Weights of a small GPT-style language model, trained from scratch on English Wikipedia.
Size: MLP 1024 quick GELU, vocabulary 714.
Architecture: rotary positions, no biases in attention or MLP, capped logits.
Training: a variant of Muon for these matrices, 4274 steps.
MLP neurons of a small language model. Each row is named by its layer, matrix (up: input weights; down: output weights) and neuron, and shows model dimensions 96-223. Each number is 200 + 40 x the weight over its row's rms, rounded and kept within 0 to 999.
After each neuron's rows, "fires before" lists the tokens most often just after its 100 highest values on Wikipedia text that the model never trained on; "fires on" lists the tokens most often at its 100 highest values on Wikipedia text that the model never trained on.

L2.up151,229,222,198,132,136,200,175,176,139,157,216,235,198,254,181,255,270,190,235,201,246,204,206,234,225,195,209,178,168,263,198,242,185,187,235,267,231,252,154,188,199,187,174,197,210,219,239,211,187,185,264,271,163,185,184,116,179,264,248,117,177,208,204,179,208,171,187,290,212,202,163,170,174,255,215,228,250,189,189,186,178,276,174,235,175,184,219,176,228,252,224,199,181,158,207,204,147,209,307,194,176,190,203,173,234,178,183,191,174,266,222,251,211,230,239,235,193,223,180,188,200,193,235,249,228,174,216,187
L2.down151,224,210,287,99,240,216,206,245,184,203,184,224,232,224,223,235,253,204,149,265,224,223,230,203,203,231,158,113,189,224,154,207,196,169,229,209,251,235,146,214,215,226,206,224,212,178,232,225,212,231,215,246,216,165,211,199,181,246,161,153,174,207,157,186,229,185,155,243,211,214,240,197,186,211,201,172,349,195,160,180,148,242,181,248,117,164,166,180,273,214,201,190,132,188,195,162,114,184,230,170,137,229,152,209,240,177,176,206,199,198,218,291,201,185,246,213,202,233,192,184,130,214,214,215,186,193,188,223
fires before: "0", "9", "5", "3", "8"
fires on: "4", "5", "8", "6"

L2.up292,174,240,96,205,237,250,182,247,159,143,154,225,161,208,158,206,148,264,184,158,173,123,167,227,210,122,202,261,224,153,256,206,211,168,141,195,172,135,169,258,308,196,215,180,236,276,208,226,195,216,187,148,210,234,186,179,243,216,158,218,176,213,207,198,200,184,179,244,169,234,221,141,160,170,175,176,221,163,305,193,248,253,208,191,241,214,253,245,170,192,261,164,199,228,170,137,225,215,189,213,152,168,188,273,168,119,200,266,240,204,244,200,232,242,160,245,235,196,205,188,183,191,192,250,181,194,240,240
L2.down292,204,202,230,215,208,148,256,140,161,176,215,192,213,250,154,261,248,116,234,249,216,252,160,181,191,263,246,248,220,185,231,181,215,223,216,185,195,157,189,120,217,224,116,207,182,183,221,204,199,252,197,267,199,158,137,184,242,223,231,223,212,132,230,129,228,153,194,203,166,170,269,211,221,212,208,148,189,225,130,218,155,165,227,162,236,178,251,215,129,249,204,179,185,150,201,177,188,186,221,142,168,225,248,184,220,176,193,186,210,72,217,187,212,200,209,238,174,211,258,262,228,190,277,193,191,154,163,177
fires before: "\n", " He"
fires on: "\n", ".", ","

L2.up502,240,73,181,243,181,207,241,213,195,193,233,229,293,214,158,157,168,176,228,258,166,224,196,158,118,257,215,258,228,194,153,201,136,170,153,285,263,177,210,239,219,218,202,258,166,188,213,235,214,213,190,178,210,185,183,189,186,182,181,158,242,234,273,180,209,234,212,168,162,169,216,287,196,114,210,213,262,215,177,201,232,224,172,102,202,225,149,209,165,139,169,215,205,139,189,284,185,234,188,167,103,91,181,167,201,214,195,157,229,190,151,255,256,173,195,132,201,183,187,203,154,228,177,196,169,178,250,141
L2.down502,226,153,193,141,192,103,199,239,175,184,204,231,231,227,246,212,147,183,147,282,186,193,186,188,104,269,161,263,170,251,211,184,284,229,215,230,255,227,244,295,163,204,245,161,178,222,151,177,249,200,183,159,188,143,177,204,174,169,221,173,224,142,225,183,208,183,215,181,192,214,182,211,183,154,241,174,208,230,180,261,268,237,165,219,213,200,223,206,186,167,149,244,189,205,187,290,192,331,183,141,161,192,143,176,165,193,193,208,161,179,176,271,253,291,215,225,232,179,178,207,100,244,190,225,209,206,201,165
fires before: "l", "-", "b", "\n", "ong", "="
fires on: " al", "\n"

L2.up728,199,158,254,212,234,199,185,185,207,100,259,193,159,266,210,220,178,262,181,161,227,152,208,102,196,253,278,158,214,185,193,209,192,135,189,241,212,156,154,247,160,177,196,205,241,192,225,162,185,119,122,208,182,245,159,204,186,205,173,228,229,249,171,158,131,214,246,216,250,187,164,249,189,252,196,256,217,161,243,211,219,227,128,224,107,186,179,203,202,232,168,132,222,211,263,193,190,233,166,163,209,244,174,149,182,173,238,207,222,266,195,190,200,251,199,211,158,152,187,259,117,90,180,217,258,256,235,196
L2.down728,194,238,178,213,177,212,199,203,211,164,201,147,219,261,137,230,262,237,251,246,246,194,190,154,194,158,244,127,166,203,195,153,91,173,132,202,274,255,253,211,159,200,189,198,118,211,129,200,179,182,155,241,235,269,175,203,248,187,202,193,169,249,187,166,168,138,168,147,258,237,212,193,185,138,251,211,242,194,243,272,198,251,202,191,103,202,166,146,237,213,161,188,177,209,237,225,228,215,107,150,185,130,125,199,249,162,205,193,149,212,212,215,191,196,227,246,168,204,186,174,139,178,270,196,210,227,189,280
fires before: "0", "9", "5", "3", "8", "2"
fires on: "9", "6", "3", "8", "4"

L3.up25,184,130,190,206,166,156,197,271,191,235,152,177,194,214,162,235,221,182,209,224,234,151,156,128,210,255,194,243,267,179,123,204,227,265,200,173,170,148,229,210,211,179,159,177,254,286,185,216,218,224,123,152,200,178,189,194,168,237,237,166,195,143,170,133,225,222,278,194,181,120,249,243,212,278,226,152,101,266,218,205,155,242,251,150,217,180,195,233,164,223,215,177,216,202,163,197,216,213,193,256,303,161,187,198,120,284,212,205,145,247,194,171,225,242,241,230,234,137,178,180,206,236,188,272,216,160,189,225
L3.down25,209,208,144,223,293,222,241,158,244,176,256,232,164,151,166,190,246,203,219,123,193,188,196,177,178,192,220,182,149,188,168,174,219,176,108,197,231,234,143,234,175,224,238,206,217,193,192,202,174,168,203,199,203,199,285,200,222,223,196,194,178,155,191,232,36,199,205,235,243,230,200,112,182,245,161,189,281,168,165,184,228,188,222,243,163,256,197,294,200,218,248,213,237,239,165,167,193,156,155,184,274,274,229,166,263,190,217,186,253,190,126,126,177,239,170,259,241,193,202,226,174,190,250,195,171,175,212,217
fires before: "is", " as", "ly", "n", "s", "ter"
fires on: "ar", "ch", "p", "l", " was", "b"

L4.up615,162,253,220,179,189,172,188,178,341,228,251,160,234,235,157,186,265,179,227,175,159,127,288,256,232,180,164,209,176,232,178,206,115,132,213,261,165,225,177,196,188,213,185,351,217,202,235,210,228,213,189,144,233,176,237,197,138,193,210,198,202,231,263,233,193,191,281,193,282,174,162,124,168,145,104,278,212,157,234,227,157,188,175,179,197,125,203,182,221,213,180,155,232,202,195,225,204,217,227,193,228,147,188,225,183,287,244,213,219,185,164,270,209,170,251,166,155,163,187,221,261,156,160,217,167,137,158,195
L4.down615,152,214,202,142,166,151,164,193,215,203,246,206,171,251,130,160,176,259,235,199,240,213,247,232,199,229,223,179,241,193,155,150,242,208,135,259,165,264,215,154,226,184,233,138,177,193,227,202,206,227,191,191,204,127,216,234,182,209,208,207,249,208,142,204,178,158,50,199,148,141,217,242,164,224,210,172,226,201,203,215,226,110,167,188,224,196,168,130,195,214,154,222,180,154,239,266,275,237,170,217,201,224,207,232,201,268,226,204,238,169,162,115,173,180,280,206,218,251,212,170,182,210,202,183,233,203,210,174
fires before: "se", "or", "st", "t", " in"
fires on: "on", "ou", "ol", "ion", "es"

L2.up169,140,212,161,128,196,176,240,164,163,130,222,176,206,230,183,270,181,274,157,230,217,208,189,180,224,188,248,165,209,198,159,268,216,159,219,201,225,253,92,143,121,168,198,184,236,196,178,224,162,174,222,257,176,186,295,206,260,252,207,197,198,247,179,180,173,176,223,240,240,242,193,209,233,218,209,302,209,164,111,204,193,188,126,246,151,182,206,168,268,215,141,214,197,198,212,193,198,204,213,184,146,137,198,194,254,186,226,202,212,224,201,211,227,253,172,211,205,157,217,194,278,150,196,261,155,189,217,238
L2.down169,241,151,224,110,167,241,218,175,194,167,218,227,188,179,221,198,162,159,198,231,210,236,259,196,259,248,248,113,174,220,167,147,195,186,203,205,204,298,175,228,185,163,184,166,217,196,179,210,158,206,134,216,192,243,226,136,246,271,150,179,183,242,129,209,137,209,168,214,254,254,198,269,241,170,223,197,286,178,201,258,169,206,147,248,173,180,139,234,229,158,162,205,188,255,147,129,164,200,151,153,154,252,140,203,241,184,202,281,156,158,185,234,284,142,223,252,252,216,248,265,221,165,175,181,217,280,146,211
fires before: "9", "0", "8", "5", "3", "4"
fires on: "8", "5", "9", "4", "6", "7"

L4.up850,169,290,152,160,215,171,215,197,156,180,204,253,160,158,195,254,234,237,248,186,180,123,143,172,196,245,233,190,205,159,224,225,197,127,197,163,150,193,219,182,229,247,187,226,218,244,217,159,219,228,232,243,265,136,209,206,183,195,216,201,200,290,187,224,165,223,234,176,158,261,155,240,214,290,267,129,265,133,139,203,167,276,242,191,273,218,198,179,152,174,210,198,202,173,165,149,194,228,233,233,216,229,174,216,246,208,192,183,205,182,153,260,242,193,165,279,259,85,173,182,149,176,147,239,215,198,201,185
L4.down850,88,283,197,223,223,263,191,196,91,165,116,263,205,185,295,106,178,289,165,197,165,212,193,157,214,208,157,248,275,173,264,170,192,223,162,200,135,175,64,161,172,210,209,169,193,181,171,170,151,231,205,176,174,217,249,234,225,171,160,226,160,222,142,212,83,194,196,214,196,223,147,156,204,146,180,123,175,199,162,194,112,151,222,261,187,258,233,246,220,233,229,200,167,196,195,176,186,230,199,218,195,188,197,221,137,198,254,285,226,251,197,231,246,260,183,195,225,191,227,207,216,270,145,219,222,250,122,264
fires before: "er", "inal", "in", " by", "ure", "s"
fires on: "ig", "ed", "ag"

L2.up219,187,207,281,137,134,225,206,111,216,212,163,227,217,245,223,262,161,169,205,248,187,237,170,145,197,188,210,183,196,175,211,223,217,222,204,170,191,219,206,183,203,158,165,180,238,144,199,228,174,254,335,158,250,159,241,204,45,160,221,232,130,231,165,219,118,149,224,155,178,250,163,183,260,201,229,186,235,209,186,200,119,243,231,190,217,161,285,204,168,243,199,172,173,215,184,201,214,173,203,224,164,191,165,188,223,147,276,172,163,228,221,277,229,203,184,221,170,167,164,217,177,236,198,199,228,145,182,180
L2.down219,216,197,170,163,193,223,222,218,121,182,208,215,266,176,191,196,183,248,261,186,154,170,184,195,142,167,215,209,186,141,228,175,163,173,170,145,210,179,188,156,246,168,217,219,233,184,214,192,235,195,149,169,244,140,222,238,212,241,150,216,236,272,230,243,191,209,243,208,166,153,194,134,211,228,111,113,265,178,184,190,173,267,253,201,278,291,219,149,269,164,165,233,245,156,194,223,130,201,158,250,295,211,206,226,173,257,235,155,186,157,161,144,238,135,260,164,182,236,212,71,100,228,141,198,172,202,175,230
fires before: "inal", "ence", "in", "it", "he", "g"
fires on: "ig"

L2.up829,172,241,253,165,139,252,189,170,212,163,223,210,194,237,247,198,144,204,205,211,211,239,188,214,186,188,185,231,231,210,192,167,239,184,174,148,222,234,101,210,182,194,211,245,257,234,140,213,107,168,226,215,218,173,192,238,205,190,201,239,270,226,173,192,187,170,236,241,169,160,217,212,199,230,211,204,211,257,188,174,171,206,169,286,141,155,167,186,232,180,168,257,184,151,197,242,197,207,273,215,204,201,178,194,187,208,253,94,211,149,193,191,202,233,189,188,170,143,197,173,150,195,307,269,182,242,231,233
L2.down829,176,215,118,216,195,221,144,226,196,172,168,159,234,193,210,141,149,195,151,242,218,196,238,93,272,302,195,243,155,216,201,120,241,222,198,206,222,246,141,137,238,205,199,209,226,184,86,229,97,249,220,206,174,192,224,188,166,191,208,202,218,147,133,238,223,145,214,185,193,200,232,215,240,221,169,242,167,224,190,217,135,181,157,200,156,261,173,166,186,225,158,179,218,193,173,191,273,151,132,117,195,240,239,201,204,212,179,230,133,224,195,234,184,213,188,130,251,269,222,248,208,195,122,153,152,241,195,156
fires before: "8", "9", "0", "3", "5"
fires on: "9", " 199", "1"

L2.up384,197,144,146,207,160,272,201,225,209,234,182,160,142,180,145,227,267,235,224,296,190,201,208,193,213,240,264,291,261,190,174,257,161,189,141,239,166,105,239,177,192,203,141,153,170,259,190,263,240,235,197,194,181,202,193,172,236,167,224,225,274,225,238,169,254,173,224,256,173,190,237,224,150,202,208,148,264,206,185,282,193,216,161,153,165,170,203,217,232,145,200,176,133,196,152,255,244,237,243,181,200,121,202,209,75,222,152,184,222,203,166,258,213,235,148,240,195,257,236,214,223,184,208,247,204,269,228,239
L2.down384,180,208,169,178,173,161,178,93,247,223,226,224,189,183,208,163,145,202,245,185,267,153,237,241,175,255,174,317,270,201,146,140,252,187,212,211,121,175,252,191,210,258,206,201,144,220,185,238,177,253,233,196,190,172,227,194,251,183,226,148,159,135,161,203,222,196,217,167,176,157,182,156,140,155,215,237,177,180,167,241,285,222,138,141,247,130,239,236,189,235,211,195,107,166,252,178,240,253,146,222,150,153,122,206,127,189,236,208,183,174,190,191,202,248,146,289,191,166,261,203,142,254,240,249,274,220,264,178
fires before: "=", "-", "S", "L", "P", "H"
fires on: "\n", "=="